MLP neurons of a small language model. Each row is named by its layer, matrix (gate and up: input weights; down: output weights) and neuron, and shows model dimensions 0-127. Each number is 128 + 24 x the weight over its row's rms, rounded and kept within 0 to 255. Numbers have three digits each. A neuron's up and down rows have the sign that makes its largest values positive.
Before each neuron's rows, "fires after" lists the tokens most often just before its 100 highest values on Wikipedia text that the model never trained on.

fires after: " 2", " 3", " 4", " 5", " 7", " 8"
L3.gate349:109143156122095113122140127111110134079130138126135113137168118119137117140174117088119134155140133134098124151097156148131153181104149171146151137122116168116132163140141151129104112095102137110085087191122124092129130133068103125162143157122127114111142119150166156126098135139130147140159186166122150092076088119154142144143138150141135150130116140104131114098128110132134124149123
L3.up349:129088082144106103134142130150114133120082150125159147142118108111122106156120151149128090140091158163113129129116147107150156127113118155153144156106132129174118122138114152145116143161115138132132146140159108108128134141116120098138177134145171113130132077155139142153125088066122099124145124064097145139130130146102133125123140157143107153073189172123156153110110148109112161105126
L3.down349:135139141139146103088121111130139151153141116123102115136162137147127114114076099175098168131129118158146080124145151093097077104095169106108142112112092135110165122093102127119121126133141131120125184095133180166111090151135140138169127065090116167074154146139126142161127131143156059129133085155145150146143125118129148119118141123151127120169153160167134103125111167120113143111159

fires after: "-", " res", " exp", " more"
L6.gate205:142149112138094163123134125101129165109119142145123059089118121125149143131107121150125146141120091119119081144139150137112144164166105108169135140134094144179120145130178140139159111171152131150145122128127113118095176128108144127115112108105099129093131106110162120132087124146147137124152176157113122109145107142077110138150127127128188163134127128110163109108119106132127110140123
L6.up205:116146099139133139207123129090143117139112126141089150135096114149136091134082119141156119109100109071138139125120116104178115143134134130110148132102149133110109131111192133126132123129127117147122128097172170138122123131138128093118126115109119097101138148110101166166141103121131094147097122083139094160124132128137118167108139150101122141180157129157088108106136137155120130164157
L6.down205:128145071109131141147133112121129160150129104126107096161101106122119144132096118172194094107090103082168120114148128173164094104102110125134132118150183131127196127126151130092150154141117102112153121115135123111131108114083141111102133171149126148123136154117135098125089154132102144146144162125096140154111144129124120127150154129155074117113153114083134110175155108107115098134152

fires after: " 2", " 3", " 4", " 5", " 7"
L3.gate20:124161093131109088146092129103103166146108093108167139109114136172163124101103141138101132159090122121090092146142124109123129145134132173128137109124091123138149167135138117126090116176138158102103134118107168124123099131103101130123152102082133118102138144143147155121084113111130110122142184106164143075126105148131093114134110124137145111111144160115105134146097087082145140140103
L3.up20:138135125154132116151123113151101147121100123125140120088138153152135138135114131133113133139154148128122122120138137095099140125107153150072132136115118166126154161103126132160072153118099162098148133160154151110130108123096096083124158149134165114094085158110134142138127094114120120095160159107143117119099072139119094133114153173144136102132170095140117130146094114136118154144128
L3.down20:155155106136103110103092161152107162169117117129123154126140129128122152101073130149137131141137133147123132131149104133132129133148164133134125102117086138092131151107165129147145161136156151082150157150132127162120078153126158155115103145134163187117119122174166122149110111144135097140131121082141123097150115116106088147078113103146116107106152188130100121128097124092142141168129

fires after: "-", "="
L6.gate421:130168128094156127139132118122130149121169094140153181147119115126098151161128159170156168106118089073151141135115122119102073110110144110136129143127105095143161125096135117135173097122063089148128103106097113114131135117093112115155108129089130083129129106115134118151122104154120115111132134085148092102088092120121135091132102117132098146165105151128116144155134064146152083123130
L6.up421:133129103160125161150082110130172129168124119121170116099148115130120118103135110148134114106155160148126082125141156144119125143158096097129119123100063126076099170125192128133130066113160127121120128124140120093127116181115163132142150121136104130117127109148105119116136146103115162138076121137162152117146121105135098131102139119079090128141145138118140135089144140120141139129066
L6.down421:094113108100190120150135136139142158130140115149140114157125128152164155137093117135079132136151155139144108086114151131122126085116123131094112137170101125127181158162123145093129145098119111132170117145106123107182056141132134096123119140131159135141151163141137133139176123140117102088159064130120144134142142117117105126137141144137147127128142148117114130082156093116183141166124

fires after: "\n", ".", " there", " It"
L6.gate83:103121115118162109108129133093145134149161099154122137146143121130077119126104138117129129139056168119144092147147134149162143102085135120116129136166142160110128159161085182103112136152106092130115147089129148154086098140146168140098129097161099155153112143139116128148110144172123071141116138133140125129144156129137142156169132136132142135142099078092161099105144146119152123099130
L6.up83:110093108140120132153079105156159157110142125115129091116142105145128110074123137141137172101166106141138116143134126128118125144084115103138144144100134170162116137135122117141126115157090050170128144126140101100152131173132154108149141114097143129115120126120135128078159118111083145132107151118080164115110140107144106099124110148141121157137099122129140116170149157080120129150145
L6.down83:118093115085121139120108136119109157109132140177135137147167122135138121144113146143142095126130135162115179099154086142134157123070071099146125105089144112118165095116120127126151158093118104145142092144124111129104182116084102138108109118112110134194131121136094113112090127133159113170087122116149123112117142125109146140137121103142169125094109091122148117138124104198136106108149

fires after: " |", " Tom", "|", " Robert", ".", " George"
L6.gate144:103137165106129134118101128116160140107128117117160100146104179126160127134163087120104138127146170118133076140112092139089161140148137113084098133141098171108110137116113129107171116167129141141074091094125152125150130143121150160157179134152152101158141133117136118137140115100128105087095140110103186089152132145120130114182116149131144106112141120117135152151149131134093116136131
L6.up144:151133140121108129137146103111112110121164123100118153128119155151127065143138057184129120150132140111151093141130084140102144129106158110112135123168114105134151110141072144146146097146137116083080141099121134112135113163185112150140147134153145121200119137145105132140153099114118161120128104142104190116150181122100141125161135150147155131109118125103130116183145150159085125148132
L6.down144:126124131131139132138156124121134129132094054144088116128159140129169169145100133121169136133149123084157126143145174117136130143114089154168120132107126104123107136063131118129098139117137139153128113154105098112104145148086091151105053133146126129110125166126121145135143154125141099142167115124136105093148123147135094103119142103116112122158087115126131127130142123110129145129156

fires after: ",", " to", "-", " |", " in", "/"
L6.gate255:129096133124130096175118110120108153107134137138132118087092100121115127174107121111155150121140074103121129136145133094094116122157164142153117125138084160134142127110131108112121087098109146156094187101120127178120149106107153155131156132124129108127097141117128141084134088142112136104070103060139151132160127129128118135091125133148139162134123150114125142088130105104133127115136
L6.up255:091113142177123111145121116132139111115084135108120118095105137163158128142127138144110158140143142055112114117128124100159091146121110117157142096145151125080120131142143141129095135094065092123112104143110165104146136131113169141158181127123084125087090125178154137154070117154138122158144120099152127139112151156129130174129120117109095124101071122157137145129146147168125142141115
L6.down255:114128130135114122112150151129117136149119128148109147126181138128107124137102152130128160126112153123156072144127172109104162153152105150123140159116148127123120136148145095133132172139184123146136106140126136093105142117138098159093087156174111161137150145145133111114116110133158171087134121193133120089109177171155105140135124149119124125112125119112167129110118161095180124121157

fires after: "\n ", "\n\n", " |", "|", "\n", " Pre"
L6.gate288:120099150101081097159121128141122145118136138099151129130104147125119117159092087099146136146147116122160087084135121154106108121077091119132145097158118164111122122137136132125127096133123130158109187083098114124099092142154152172138184131106122102135082153121140105130143143110132101095126166098141143139138173119164169128087147140130117121152100136122126152113110149080107106140159
L6.up288:115080144121124125145154123128111108124129068141110124117168109170123137155111128118187099123190141106132089115140127159161134151098155156152134110082115098134125105077143123100115162110162088105082134139141150158144158093158163142140093103127118104111179124120140178126131135143121127134147142121152129121097138145126117124094106102111112128113069134079135142137135124105110156177145
L6.down288:071138125140094100136115133148139131157118105142143114156084134089129132105130156145139119130137173130134110144179140085102103071168125168152150173109143134115102103131177117131138140147146165105125130163142087142108128091083096129174126131122134130116167131142151120088162129162137145147095098107135111103103143100099127155095113101109134148140128107147136164104136134134136166096124

fires after: " 2", " 4", " 3", " Released", " 5"
L3.gate448:143154087122106139146093134131085130152135127088073084132105120130110138127134130155170129144119083145116137119132137153152162172110136164129103105067113129172148157140107119124074116149102162115111097106100138108103093136120164097125097124086109130102141071091143142127155115127120114105151148096117144114125091101109106103151104112125140133117164141112105105116112127106073163107104
L3.up448:128135110135148118148085125115082110118120141119123105135170105188121147142112111134136136117117100128101121132149130127099194109147153141117108153106154102153140119138108110076126104123073105144128092100154139107121135143127136119145103141121151110089121122134141178169097143069116133113162181089147154097153121142159100126128102133137148098121146154139130101157097117113159165131115
L3.down448:100132140159121097137111103133113141139137120130101149157139119146125110106073110106151114140119140102126087155169115145156138122146162129112108143152099100084162123090101145113149143109145130116110101087127153128164076168104125113164116141127106150094144148123163140133072145124109109183140104106174128108120112123106072174106108086101111113110116158142142108151104132125144134189127

fires after: " al", " non", " Al", " by", " anti", " of"
L6.gate474:126144142091106121083143080144122143147149107084141139126123124162130099163100163142122117138116105181132067126158142102120145128129156126142121087156128120113140086157113112130115107123149111145145066113140099132126124154085104138140083162156131143182155132149154137110110135131184152111132122123147141126205137114152141074112125151149106107090149132110155103115142124153139113125129
L6.up474:135110129127166129099165130111100114097145131159137137155088146116116157118184154180072098134148136141138137146105138114136155119166112111124147110110124126160131137171114165144137121163149112159092194155092137130149127148148112125124112153170111097098114174172124112099202103129137131128139111097117093111131146094080128092149143121128105134147111166121147123148165143104100133156145
L6.down474:155103133138164136131118166135154126160109079070127119095156138135130101189177134110117152153129142134145101096129125154112070150142154120129085156119090112096084138130160165126137149121135147128116123149160130144093111139155161131158116131115158145111145123088121161149171106150113133143149129175095103129114116105099093159114085145127094149135111123115131147090160129105121155127132

fires after: " by", " known", " Label", " Minister", " of"
L6.gate424:118163092069083140097159108146120134116158114133138104179109117147121100108130125123091126114132139126169069080108169106132176128099134141110124128143121151084132125167178121116139110150168166155126149138143146095102181145140123128112102138124123132121119108121146165169149083118140149127154126094147152114118140116128127153137069128123126159140119135111132158124161170107105153125113
L6.up424:140098104106122078150144129106175151125129172096129086125107106180133076137111094180096156139105124139097154208112151120099182124118178125144101124135118169139162130115119125156112103161091133153104109150150141136111141141151119116144114135123110119153119123121099122112142095095176131161126109079139169136145127119152126149165122153150111152088114162153116118144168110143129142102158
L6.down424:112141109104149143134107143101141144147111166092094124154152133105115114152174143116128103172139151088119160093137122138086118116103089159155099131132110127167112146161082124083126111107101147116133157132120099155122145115133125161128159112110164118116112090112120127091145144162131152255119132116123110156129136147130124109100154151099137091097132133105111129100133134114142146135142

fires after: " the", " The", " his", " was", "The"
L4.gate520:097087147115090143115160122104140155120129156124123149133089146101139129156080165134110102129133113171124105116093167148169133152109096125131151148124103128098068147133079171109092144115157098144104147173138133085129144140159154105125100132146093135144123159122128091118140083164106115132147153162127110128106113100135109120148137150161096126135137151137089090132147105119161134156109
L4.up520:103099120118101120118166120089121137106106119115116169111165152093124142165075128138115142099126142149147147121102134098120170093111066114133171127141096163149120096123134120108134130134131131133144148118126124165136109156137124122104118099095144153148144144146159091125145137115129119134127104127107099140110152114082090137176141082169124136116139115148104154116163101136089127181087
L4.down520:127104108163133139135091159124135126085170131142105176147111126126142112119144176114141122090169099130108095108129179121165082135094089128157121115135147120139109086087092133149116141079152116112131127149162090079117147180165131128144085141165158153143144155134133108142126119154110136115147115145151119102095162143125146112140142116147107131142085183137130151116115086117143126123098

fires after: "|", "\n\n", "-"
L4.gate195:169110120141144082166125132162132123173136132118084120103147158092137169120148131117101163136122142105141140106136172119095102135099117140163132153169111097128107113116129090110111095162133139129124118114136131130153110119136103133101127159099125150154115130156116119160141135114162120056155072065150108133149062107140140097120154117123126142147122101149149126125128147091140124138130
L4.up195:197106124108131106135152173197157149155141120081090137155138145151170138100138153082090114087148122114123125109129163126099128089098115119168139164120108130125109114159126077126076110162148144158130132081113147136147090154167160147130143136091114122147115113126157155127108105087145122122148089109155113142117127108135124088092132142149097105158145123126137158098122147135113132126123
L4.down195:180140114115117131131168173151137146184149071099127153130140089127183116112130162132093154096138149123108150141121116139099128106168156120148120147127094182112108144162117113120122118101122171147080125127146125110166128175181131153115120119105094116161112128125140136097092121095109142123147141152158098158102118146138086107130175146144106137112145118128137168085145118135112121172127

fires after: "-", " N", " Bou", " Bu", "–"
L6.gate291:143120105120126128165115101102119116068123128114128134118144155139115152147104153116112153108121142160111131132132182134116126106143145142160131098170116133171124123150083115147128094117128079138109106119133143151144154169105144123098149145163166107112133103089159106124121096146107195136127133091150112152162161116155118078080098119117138124133074162139133106165113134121126118092150
L6.up291:107130177122138160123051097140154140128156109138167133133124122140101166183120123138133122172165100075085110158130111166114171148112089121124094150120089115148121156121160172127133133119123157128100134131128156153142101118147142137156160161165131117164121102151148133137129125139130104111129124112096122170132111111122153140124142125145101102147126134175106125101139111136110087128118
L6.down291:151080145135139107117174099147115110090123122076132131072145161127132099136115127151119112130104123081141106131083150124155103097132092087124122133135150118132118105113125153110130124117094177119136128139097142112122151107144127105071102113150113166124123139114083109150120152121123072106139135126075114117142112150148124166133126102135126141143110167125134107157188105142131150124143

fires after: " the", " The", "The"
L6.gate258:145118098140111132121173117137155128093145122103104159107120140146155123110101122145125101118140140129143143092125156105124168122119116072140172094188112108122096148155139158115134101173159116129158154131129100109121115098129123132126070147134112136115180099158145100168140131113124155115106156103124178132127148139142120120121146187174160121131107116117083144139141113149092145127112
L6.up258:109109103122089139152110125131145146109058125150116167119116101099119103104149142136151122077115145142166153106112123162152131113111125132131122108153130118154144140142143132126130118122077128148183122142099132123108091137094109103124162108183123158146134117152130115174104135104111131122120184148067167149145183127096114121150080122149125178130132111075134146103150131123106109149140
L6.down258:084105120161140130132106117104122143146144119106098142163088163094104128164195119144138178131171112078122143135121104158169147165149111137161127126155137175106111112148129136129119075158114127133095140109184114130150130098133128163133121132119126138152137110116141122127169148138142133086130123102102105125135152111122107096080158100142123142140131128076133187176120108100113095164139